Weights of a small GPT-style language model, trained from scratch on English Wikipedia: 6.55M parameters.
MLP neurons of a small language model. Each row is named by its layer, matrix (down: output weights) and neuron, and shows model dimensions 64-191. Each number is 50 + 15 x the weight over its row's rms, rounded and kept within 0 to 99.
A block is one neuron, or neurons of one layer that tend to fire together. After each block is what it responds to, as a language model described it from the Wikipedia text at the highest values.

L5.down136:43 49 36 33 76 65 44 14 57 74 59 66 56 61 73 51 31 38 52 26 43 67 58 53 47 43 36 57 47 59 58 68 56 49 52 48 60 62 37 74 50 43 60 17 65 53 49 71 39 11 43 60 43 00 36 51 55 70 49 70 36 72 59 67 56 71 58 43 18 69 61 69 60 48 32 60 61 56 60 48 52 58 52 67 18 77 30 69 41 72 50 54 18 55 61 57 40 52 46 42 52 44 64 42 55 39 51 53 33 46 22 46 50 33 28 76 60 44 35 44 47 27 74 63 61 51 52 35
L5.down147:61 40 57 48 48 42 47 52 88 39 40 68 69 43 46 36 33 53 28 40 56 40 82 42 47 38 45 69 57 60 66 63 29 60 41 41 60 35 62 47 40 85 67 53 55 55 51 60 66 59 60 35 35 30 31 33 42 42 15 85 49 35 58 48 44 71 43 56 45 36 61 47 55 32 71 34 56 45 68 09 75 94 49 72 86 61 59 22 53 50 58 27 39 59 57 66 74 57 51 49 54 55 24 66 42 61 41 34 55 45 23 33 48 55 35 65 39 63 39 54 41 54 40 41 36 52 70 51
L5.down428:47 64 36 32 42 25 42 42 44 42 59 45 46 32 39 63 55 58 49 52 35 38 52 62 54 68 47 55 42 12 60 71 00 51 61 44 72 44 64 48 52 46 34 85 30 70 60 40 40 79 56 46 50 36 54 43 31 57 76 49 55 19 50 45 88 38 54 60 78 62 41 49 37 31 44 74 26 47 57 61 71 62 64 65 44 53 71 25 48 23 45 28 49 37 62 49 55 52 56 66 65 52 60 33 47 41 64 64 61 61 58 54 48 57 71 37 62 35 56 58 52 81 34 50 16 48 61 41
L5.down532:49 16 20 77 50 78 65 41 73 28 45 46 33 38 48 46 35 46 52 51 51 51 32 51 54 54 43 63 37 42 24 42 61 45 37 50 58 43 39 66 43 79 35 59 43 62 37 65 48 52 62 43 23 33 72 32 44 20 49 62 97 49 61 64 80 31 58 47 82 49 56 42 57 60 65 63 62 42 72 09 45 70 40 56 74 57 67 31 33 46 34 43 53 59 69 32 54 40 44 47 57 79 43 71 43 37 57 32 47 48 28 50 54 30 45 55 71 40 70 38 46 30 31 39 51 52 56 47
L5.down625:61 49 62 74 56 53 49 74 65 41 69 51 82 30 68 53 55 43 43 63 54 72 72 37 42 60 60 62 53 48 58 51 30 55 47 53 28 47 29 33 32 41 36 53 28 59 61 65 79 56 49 72 65 23 70 41 26 32 28 41 56 31 45 41 38 40 36 31 49 47 58 55 39 53 49 60 29 36 60 50 45 44 42 43 26 36 55 68 48 60 85 45 64 63 61 33 59 56 24 74 28 84 55 45 44 44 85 64 58 56 22 45 67 50 48 50 47 60 43 66 15 61 23 29 19 49 66 39
L5.down655:47 52 51 38 47 80 37 42 98 61 51 61 40 47 45 28 43 56 64 35 31 47 48 30 38 22 42 47 54 51 72 22 43 54 39 25 70 53 67 59 79 50 37 39 55 43 55 47 57 72 61 35 45 69 28 51 34 77 48 58 47 69 69 58 62 57 44 55 64 64 51 61 47 53 54 50 19 52 51 53 40 37 28 71 35 62 38 39 34 73 59 70 64 53 40 39 15 43 69 46 45 70 31 57 49 47 49 38 27 64 45 59 86 44 38 54 48 53 54 53 42 52 52 40 40 65 87 41
L5.down687:59 38 36 63 51 41 58 25 85 37 47 24 53 47 44 37 62 51 74 42 64 54 52 27 39 33 43 43 59 38 78 21 55 63 53 43 34 63 50 42 30 34 44 65 50 52 45 30 63 55 17 51 71 62 48 60 72 50 50 72 50 42 29 48 57 46 68 40 55 59 58 66 37 39 56 61 73 68 50 37 39 46 33 63 48 65 38 76 23 54 34 48 43 43 25 61 51 39 72 38 49 61 66 68 45 66 56 66 56 68 29 50 57 48 59 44 63 18 32 46 42 50 45 41 39 41 30 38
L5.down731:30 69 34 55 63 45 40 43 57 39 65 23 46 44 62 45 26 47 42 67 43 83 60 26 54 20 34 41 84 52 14 52 52 61 44 40 44 47 60 58 55 50 62 60 48 76 38 50 52 66 65 53 36 38 44 69 64 74 64 40 35 53 44 35 41 83 86 40 63 42 73 29 48 54 63 36 40 70 71 54 49 42 49 73 26 54 36 73 55 71 53 68 26 48 36 56 34 64 66 29 19 26 44 80 34 29 33 78 53 44 40 60 51 39 15 50 69 60 56 54 43 64 48 54 64 53 45 56
Description: Early subword fragments. Second word-piece of a word split after its first letter or syllable, such as re in P-re-sley, P-re-sent and P-re-gnancies, or en in G-en-eva and en-vironmentalists.

L5.down29:40 66 64 52 44 51 63 59 81 63 74 47 63 80 48 45 39 35 62 57 38 45 37 55 56 37 80 40 69 35 49 66 61 16 44 55 54 50 64 63 52 25 62 53 57 32 56 80 51 50 42 21 13 36 38 45 44 33 44 60 45 59 17 84 33 32 55 66 58 35 47 49 44 20 62 47 59 50 88 47 36 34 55 64 55 23 38 64 51 63 65 64 47 39 59 54 53 35 37 47 57 34 49 45 34 52 78 54 57 44 42 53 19 22 36 48 64 42 45 34 41 26 47 64 40 71 52 63
L5.down89:28 66 56 58 41 49 86 77 69 43 40 46 94 49 40 60 33 28 73 20 36 57 79 41 70 68 44 35 55 33 40 24 30 37 74 54 56 78 46 26 40 40 40 60 42 57 57 48 46 26 48 68 55 42 63 63 79 46 34 43 31 34 44 63 82 47 38 49 55 63 49 41 31 51 51 31 47 53 51 47 54 29 41 52 54 46 58 36 27 61 26 59 47 51 38 41 40 46 53 43 71 30 65 34 47 27 58 58 53 30 49 35 55 71 65 65 51 54 43 33 58 61 45 60 45 87 53 60
L5.down187:64 58 53 44 46 44 77 49 54 38 52 55 48 38 74 10 48 26 54 68 24 43 32 31 65 69 52 38 54 42 63 49 43 44 49 41 42 60 70 59 45 59 48 46 45 51 67 50 40 24 78 57 49 56 42 51 58 46 59 67 50 41 46 18 29 30 75 62 88 42 74 42 27 57 81 57 38 62 49 17 45 59 48 59 50 63 57 63 43 69 54 39 52 82 03 48 40 42 71 26 34 61 33 50 47 55 47 56 35 57 67 61 40 62 65 69 45 29 56 70 44 62 57 52 31 56 67 69
L5.down330:50 46 44 44 40 25 57 60 73 70 40 55 99 76 36 69 49 64 44 68 40 59 47 41 47 60 53 59 56 62 65 70 63 66 76 46 40 51 45 59 53 17 54 48 51 78 52 52 60 34 43 79 38 35 21 49 58 30 40 58 61 66 56 41 51 46 38 11 54 38 23 71 56 52 47 63 36 57 43 53 58 35 38 50 33 37 59 71 34 49 81 59 39 69 51 35 36 56 42 50 38 40 12 60 66 50 29 73 72 54 65 40 69 58 55 23 37 53 66 39 59 46 35 50 57 58 52 50
L5.down561:50 47 46 21 76 60 53 29 23 41 55 39 59 51 62 36 42 70 68 64 65 48 51 36 49 43 48 29 61 42 55 58 69 43 54 75 31 72 44 42 48 52 61 58 34 46 63 42 47 25 72 41 68 52 42 56 37 40 41 63 39 32 56 36 38 47 56 50 44 18 55 80 52 38 38 48 36 52 56 49 61 60 49 31 26 56 48 80 46 67 74 37 48 78 09 43 42 32 30 34 36 59 37 51 68 39 76 66 37 74 45 58 75 37 82 50 48 84 52 67 45 72 62 58 42 62 30 63
L5.down595:69 56 41 58 57 24 31 22 27 36 56 79 29 54 55 30 33 61 64 61 55 59 55 66 44 74 65 44 51 57 39 59 22 45 26 34 46 42 38 55 77 54 48 19 38 71 72 48 61 57 22 25 52 77 48 45 31 25 49 28 71 34 42 42 61 47 53 43 21 66 36 55 58 57 57 64 53 56 43 85 47 72 21 58 37 55 45 53 51 33 56 51 24 49 74 59 51 44 62 39 18 46 91 47 53 37 48 38 53 57 52 37 58 43 63 65 37 46 52 24 31 47 50 64 55 64 43 68
L5.down675:51 85 64 55 25 56 49 68 52 18 46 45 24 62 54 26 56 57 41 40 55 67 35 35 41 53 86 70 75 67 61 77 52 55 60 46 40 44 44 48 62 44 42 74 72 79 51 68 73 44 51 64 57 40 00 77 32 43 43 62 86 36 46 37 51 57 69 29 34 58 67 56 33 63 77 48 16 46 35 24 50 64 41 51 35 30 47 60 57 39 79 38 44 53 67 72 60 51 24 42 70 71 22 46 34 53 36 56 48 57 53 49 62 59 48 64 48 32 58 31 48 61 57 31 40 64 61 46
L5.down716:45 57 64 43 60 61 67 43 22 33 52 66 52 74 45 65 18 31 81 63 54 49 62 71 56 89 39 63 65 63 49 75 49 35 65 31 48 34 57 40 89 32 51 31 54 28 45 66 76 46 48 56 41 47 47 48 47 40 33 41 33 51 83 34 43 31 74 47 57 55 57 26 34 48 74 49 42 41 50 45 40 51 58 51 69 39 56 66 52 17 44 46 51 41 34 60 44 50 67 41 29 45 02 46 48 51 40 39 60 14 67 84 50 57 64 54 44 33 50 48 50 53 62 41 55 38 61 80
Description: Punctuation after digits. Commas directly after a digit, as thousands separators (4,909; 2,390,566) or in dates (January 4, 1916), plus ordinals after numbers (1st, 17th).

L9.down259:54 71 57 79 56 46 59 53 69 45 40 51 53 79 42 40 66 48 91 64 24 30 48 63 75 76 41 50 78 58 61 60 53 41 51 29 38 52 37 67 59 61 57 74 57 32 76 56 48 47 30 49 48 79 55 52 67 33 77 40 52 34 84 31 31 52 36 51 04 56 33 43 63 31 50 61 31 34 24 44 64 60 46 44 48 37 61 64 30 19 34 57 80 50 59 43 65 40 54 37 40 47 54 57 54 34 54 48 36 52 26 60 59 67 55 27 46 48 30 42 39 70 41 52 58 62 65 41
L9.down661:55 70 29 63 67 78 47 31 49 39 60 60 40 39 24 71 63 64 73 61 32 68 40 51 58 39 51 35 55 68 22 41 74 57 47 34 60 23 62 62 71 50 61 70 39 52 43 47 58 31 48 81 52 55 39 81 74 20 37 74 56 53 77 23 35 54 47 76 37 67 33 27 47 42 60 54 27 44 59 29 46 58 43 37 58 53 60 56 70 61 63 34 43 55 44 56 56 70 47 32 38 41 43 60 54 24 42 71 73 78 60 43 51 42 62 41 45 27 56 47 38 39 39 57 30 48 42 36
Description: Word-initial "s" fragments. A lone "s" or "S" split off as the first piece of a longer word, e.g. s|ets, s|uch, S|ome; also commas and decimal points inside dates and coordinates.

L7.down457:79 59 38 43 74 30 43 60 66 71 81 58 99 66 48 69 53 51 61 71 37 41 30 48 34 26 60 40 40 42 42 39 39 41 70 44 44 38 16 43 59 56 48 43 53 23 37 54 70 44 33 49 43 48 44 65 41 39 39 61 59 47 75 57 73 20 69 76 54 65 77 46 47 66 54 64 45 27 18 36 62 27 32 48 47 55 46 50 30 71 62 45 56 49 45 68 29 66 52 26 53 40 44 65 56 71 46 44 53 74 34 60 44 47 66 38 40 55 26 46 32 34 57 67 41 45 40 27
L7.down484:26 31 70 34 43 40 35 56 25 44 38 62 99 18 62 44 46 66 48 48 47 66 49 64 51 63 51 53 43 17 58 59 36 62 37 60 57 40 64 62 58 43 35 49 36 73 51 52 54 36 85 63 49 66 51 47 36 49 44 48 37 47 62 37 63 44 60 61 38 69 23 46 79 53 47 44 45 85 66 50 90 40 44 55 53 36 45 64 39 69 67 35 22 22 31 43 54 56 51 28 58 67 45 52 46 72 64 37 60 56 55 51 61 68 42 54 52 72 36 52 64 77 39 66 47 62 34 51
L7.down532:53 49 69 43 53 27 47 58 54 20 16 63 31 38 60 64 39 54 78 39 51 65 50 81 30 86 65 63 60 58 53 32 47 67 32 72 51 46 24 58 23 59 46 44 38 33 25 66 34 59 41 44 47 48 73 58 35 42 69 85 61 53 54 51 73 48 50 42 36 32 22 75 45 37 56 32 64 55 45 38 56 27 36 49 72 60 47 29 32 47 52 47 49 37 41 18 63 42 73 32 59 35 64 56 41 55 27 72 44 38 57 64 45 54 42 67 86 43 73 37 83 53 60 33 29 67 89 72
L7.down655:79 33 45 46 43 26 67 59 64 45 57 83 41 48 68 34 63 72 58 49 46 38 37 66 61 62 48 38 38 62 76 49 44 36 55 57 52 29 19 32 56 49 64 41 32 28 50 73 58 81 81 60 26 25 64 59 46 50 63 52 58 28 65 53 36 51 40 79 46 56 47 73 25 49 54 46 20 45 44 54 48 44 51 61 58 43 87 44 48 58 51 40 57 96 69 56 49 43 37 38 61 56 43 40 67 44 45 39 50 33 46 60 54 59 44 94 57 40 74 41 64 47 42 31 39 32 46 49
Description: Closing number punctuation. Punctuation ending a number in lists and tables, mostly closing parentheses after years like (1956), plus decimal points and colons.

L7.down207:55 65 62 56 30 49 35 50 74 41 40 63 60 60 42 46 41 50 73 49 66 58 31 15 45 38 31 57 54 85 38 46 48 64 66 18 29 44 61 53 57 48 42 57 74 31 54 64 54 40 40 42 33 51 29 68 45 23 45 52 53 56 58 34 80 23 52 53 67 66 65 73 53 28 51 36 39 60 45 63 55 42 31 44 69 33 19 65 49 61 33 67 39 70 28 59 36 59 51 55 46 65 40 39 73 39 52 54 43 58 33 52 49 18 38 71 51 81 62 51 53 77 59 51 50 76 60 47
L7.down229:15 42 59 62 52 37 61 62 60 25 41 51 45 47 42 41 63 40 46 71 72 45 67 53 72 46 71 51 71 73 45 50 72 42 40 23 38 54 42 57 58 33 56 60 53 34 87 45 53 16 43 34 24 44 57 58 49 42 46 32 57 50 45 57 59 58 44 41 46 36 56 37 61 37 45 26 53 37 57 57 55 53 40 45 33 21 73 76 35 55 27 46 39 54 54 55 32 48 59 17 51 31 32 32 26 43 64 64 42 51 52 77 68 22 45 31 58 67 41 30 41 61 74 64 21 33 44 52
L7.down261:69 48 51 29 57 64 46 45 49 35 49 76 24 46 42 56 48 35 59 62 30 64 43 67 16 82 66 60 58 46 20 59 52 50 44 45 33 45 62 56 40 76 65 46 48 53 43 28 65 58 44 66 27 68 33 79 48 41 58 77 47 24 50 64 63 66 49 24 75 67 61 22 38 57 69 29 40 26 41 70 44 39 54 48 32 41 60 70 50 27 49 71 21 74 29 49 50 58 51 74 37 54 25 38 61 54 72 47 51 43 43 78 26 47 45 38 43 43 42 49 28 34 63 99 46 49 57 60
L7.down320:66 47 64 24 44 58 44 66 77 67 35 41 43 72 56 48 74 56 65 53 51 63 67 48 74 02 39 68 99 61 49 54 31 76 22 48 55 44 42 51 58 24 52 31 33 56 43 42 46 56 25 77 21 49 51 38 52 31 67 56 64 43 42 36 53 49 41 45 41 37 61 32 59 73 54 18 38 13 62 56 47 52 54 54 65 48 49 48 43 33 44 53 59 70 62 54 38 50 45 53 42 28 65 43 42 53 40 45 19 51 60 50 33 48 55 61 62 41 40 43 60 22 88 37 50 61 44 46
Description: Month names in dates. Month names in dates, often after a day number or "in"/"until", as in "17 August 2023" and "in September"; also the comma after the day in "January 10, 2011".

L7.down245:41 70 38 63 44 62 49 41 65 50 62 32 09 29 28 22 49 43 79 47 50 66 30 43 36 35 59 53 63 62 53 42 62 46 54 54 68 82 59 56 41 28 60 60 61 44 35 39 55 47 85 48 78 24 34 49 48 71 63 71 55 47 68 38 75 82 43 69 36 37 28 69 57 60 65 41 40 49 74 44 63 30 50 58 48 59 26 58 77 40 75 39 52 56 36 80 63 48 82 49 38 33 49 62 32 46 34 52 66 41 53 26 36 39 39 45 73 39 39 37 54 58 63 49 47 34 66 49
L7.down512:64 22 28 63 47 58 52 56 23 51 67 39 35 59 55 46 58 45 35 23 28 61 45 46 50 42 50 54 71 40 31 30 33 35 12 67 33 63 39 49 41 64 71 59 60 40 66 76 75 60 22 49 81 53 79 50 64 99 53 43 34 26 47 27 52 40 76 53 38 42 43 60 49 67 51 51 54 52 69 32 59 35 34 37 42 51 46 56 34 51 38 61 49 31 35 50 80 84 43 32 54 51 57 40 61 57 52 47 57 48 48 57 32 56 48 42 37 63 45 31 30 66 40 57 53 44 30 51
L7.down607:75 32 50 39 57 59 30 92 47 55 40 32 18 38 86 58 30 39 50 45 07 61 34 44 49 56 39 60 44 63 51 52 44 73 56 44 56 53 71 56 30 60 50 69 69 92 34 37 49 49 42 45 61 47 80 48 31 29 49 36 24 39 73 49 39 40 70 47 67 75 21 43 58 72 33 48 41 46 59 34 36 83 46 28 53 80 55 46 56 66 31 55 52 63 27 43 77 67 50 48 54 58 40 48 33 65 24 35 63 40 63 64 48 56 73 53 67 45 35 36 62 61 52 69 10 63 54 54
L7.down713:42 67 53 69 28 30 47 51 62 84 39 63 42 64 43 66 54 75 44 76 53 24 56 59 22 51 46 77 52 42 39 58 48 43 49 74 67 41 49 47 40 27 48 68 56 35 43 54 63 47 35 47 65 59 50 67 44 35 42 53 38 57 51 50 84 51 46 26 39 46 44 27 50 62 31 42 49 28 41 31 59 84 61 64 76 60 56 34 56 68 54 42 49 62 47 34 40 71 49 29 51 19 60 48 82 57 23 59 41 64 37 74 44 35 59 26 48 77 62 22 73 57 36 42 33 56 51 55
Description: Early subword fragments. Short word pieces at or near the start of a word split into several tokens, above all "en" (enrolled, enjoyed, encourage), also Ma, t, n (Baske-t-ball, E-n-lai).

L5.down16:43 65 51 35 54 32 60 60 47 59 65 65 52 63 44 51 32 41 35 49 49 57 45 39 59 73 49 78 37 75 49 40 18 35 40 58 57 51 63 51 58 70 61 47 31 50 55 59 66 42 28 46 33 52 32 89 48 79 76 64 30 32 47 64 30 52 23 47 48 70 46 68 47 20 42 65 53 58 43 49 76 32 44 67 70 53 40 85 72 41 67 42 41 50 53 32 42 39 70 15 40 54 74 29 47 55 21 57 51 31 45 58 55 62 52 73 63 27 54 34 43 76 43 35 62 45 51 08
L5.down61:37 36 54 73 54 61 46 45 43 47 59 37 33 51 58 42 54 71 39 33 53 50 51 71 35 66 62 73 36 38 40 67 64 63 46 61 52 56 75 19 61 76 36 38 54 55 45 66 21 66 41 33 41 49 69 55 55 30 44 41 58 41 63 58 35 53 59 42 64 43 60 53 45 48 43 69 61 45 47 54 57 55 81 48 61 41 45 39 70 51 45 22 29 45 47 29 09 21 47 38 25 24 36 33 46 49 25 49 34 76 59 54 45 49 63 77 78 31 62 32 49 84 58 41 81 64 66 68
L5.down115:69 54 55 67 48 64 55 41 54 23 36 57 82 40 56 66 66 50 42 47 39 71 75 62 64 61 30 63 30 73 44 82 39 48 30 24 55 73 61 55 56 62 49 42 41 39 38 60 59 50 56 60 43 48 78 58 38 53 12 90 52 50 70 51 60 20 29 38 28 38 47 44 58 57 32 41 70 50 42 48 52 16 58 52 65 68 43 64 43 68 25 55 57 71 65 58 37 24 82 56 32 50 52 29 47 49 32 53 43 63 44 50 52 52 98 38 68 68 47 49 45 64 52 40 29 91 46 48
L5.down203:54 32 61 80 41 17 19 60 68 37 49 71 85 27 79 53 39 46 37 43 53 29 56 68 34 32 40 36 48 69 45 53 58 65 76 24 55 34 48 54 61 42 56 35 48 34 56 66 50 33 27 62 23 36 27 85 50 34 41 46 50 18 39 82 72 62 53 51 27 71 69 53 50 56 62 63 26 55 55 28 35 33 61 49 48 40 52 79 41 38 44 65 47 24 41 23 54 63 50 64 12 36 46 61 63 45 27 77 53 57 70 49 75 69 63 60 73 30 51 51 48 50 74 39 45 73 44 41
L5.down244:64 67 83 44 51 30 71 51 47 33 53 66 66 49 54 63 56 54 53 55 48 33 56 51 44 41 41 44 41 63 64 69 40 98 23 77 31 58 42 62 35 61 54 30 47 36 55 32 61 70 38 24 51 32 20 74 64 28 37 52 38 47 58 52 28 58 14 44 61 57 52 50 43 57 42 53 61 36 25 53 12 63 55 66 58 80 73 45 36 66 71 43 25 50 76 24 52 53 47 54 52 69 39 20 49 53 55 35 58 44 32 34 64 71 66 54 44 28 61 57 56 41 37 48 40 51 54 38
L5.down294:46 43 63 53 76 42 45 38 46 47 63 67 79 54 37 50 12 32 48 48 42 29 37 91 37 62 53 66 62 59 49 59 44 66 37 46 58 36 55 59 95 49 42 61 59 55 86 27 41 30 29 46 62 46 60 71 31 51 72 44 26 42 38 83 38 58 45 44 49 42 64 42 41 28 30 35 64 66 52 62 45 52 65 40 39 47 37 83 41 65 47 51 25 48 75 54 46 45 46 34 49 36 91 59 39 29 50 56 62 23 74 40 64 53 63 71 55 37 63 37 41 47 52 43 38 73 52 49
L5.down386:32 59 60 44 64 23 43 66 46 46 50 42 47 56 54 61 54 41 41 48 45 24 47 42 53 62 46 39 40 29 50 71 44 70 45 47 59 46 52 35 50 56 16 58 59 44 49 31 63 47 55 69 73 50 61 80 45 66 59 52 43 43 45 68 77 80 85 48 28 51 56 46 38 38 43 47 54 45 45 42 65 59 57 44 46 61 64 63 66 32 43 45 52 32 45 47 71 48 66 39 54 46 48 50 53 35 80 37 24 22 72 60 72 55 39 42 59 55 48 67 17 19 37 54 30 59 35 61
L5.down652:77 28 68 55 43 59 45 25 74 61 46 68 53 55 42 69 48 71 46 55 30 37 44 56 54 67 38 63 67 63 47 55 53 74 33 43 62 65 58 37 50 57 36 54 50 54 56 45 46 53 21 45 08 41 13 50 60 32 64 24 47 36 47 83 55 52 22 48 56 53 62 49 37 34 42 60 29 49 69 49 85 48 30 57 54 27 28 73 41 66 46 34 69 47 49 29 68 50 19 70 53 65 53 63 52 53 38 46 59 31 52 23 42 41 74 68 69 40 56 61 60 19 45 40 21 62 80 45
Description: Paragraph break newlines. The second newline of a blank line between Wikipedia paragraphs, before headings like ==Early life== or new paragraphs; also some sentence-final periods.

L9.down10:37 39 53 67 30 05 29 57 47 62 46 58 57 59 38 56 30 46 48 65 41 74 49 29 61 50 63 74 37 44 66 66 38 74 41 43 57 77 35 53 43 71 44 60 40 58 56 23 35 40 43 80 41 56 36 42 47 39 37 32 55 44 67 61 71 27 47 36 25 60 40 39 79 07 70 56 56 54 63 53 40 40 43 56 81 27 54 68 50 46 66 52 42 60 27 53 49 67 52 39 38 62 34 32 62 56 71 39 81 38 63 39 47 70 38 21 51 29 41 65 29 57 53 66 43 62 47 40
L9.down90:73 50 42 53 40 38 41 56 76 48 71 58 37 40 16 62 59 55 34 69 32 52 44 47 72 76 46 55 40 37 44 58 62 51 47 46 57 47 52 32 66 41 57 25 68 69 50 31 56 30 37 48 54 51 68 56 65 45 60 72 27 63 47 36 80 69 50 48 73 34 25 56 59 09 60 57 66 40 43 44 76 49 59 50 61 67 50 78 16 51 48 40 63 42 24 70 47 56 46 78 31 39 70 83 50 31 59 37 53 45 44 65 34 61 73 26 31 38 48 69 75 70 27 49 63 29 23 30
Description: Section heading closers. Closing equals signs (==, ===, =) ending Wikipedia section or article headings like ==See also==, ==Description==, === Awards ===, plus the line break after.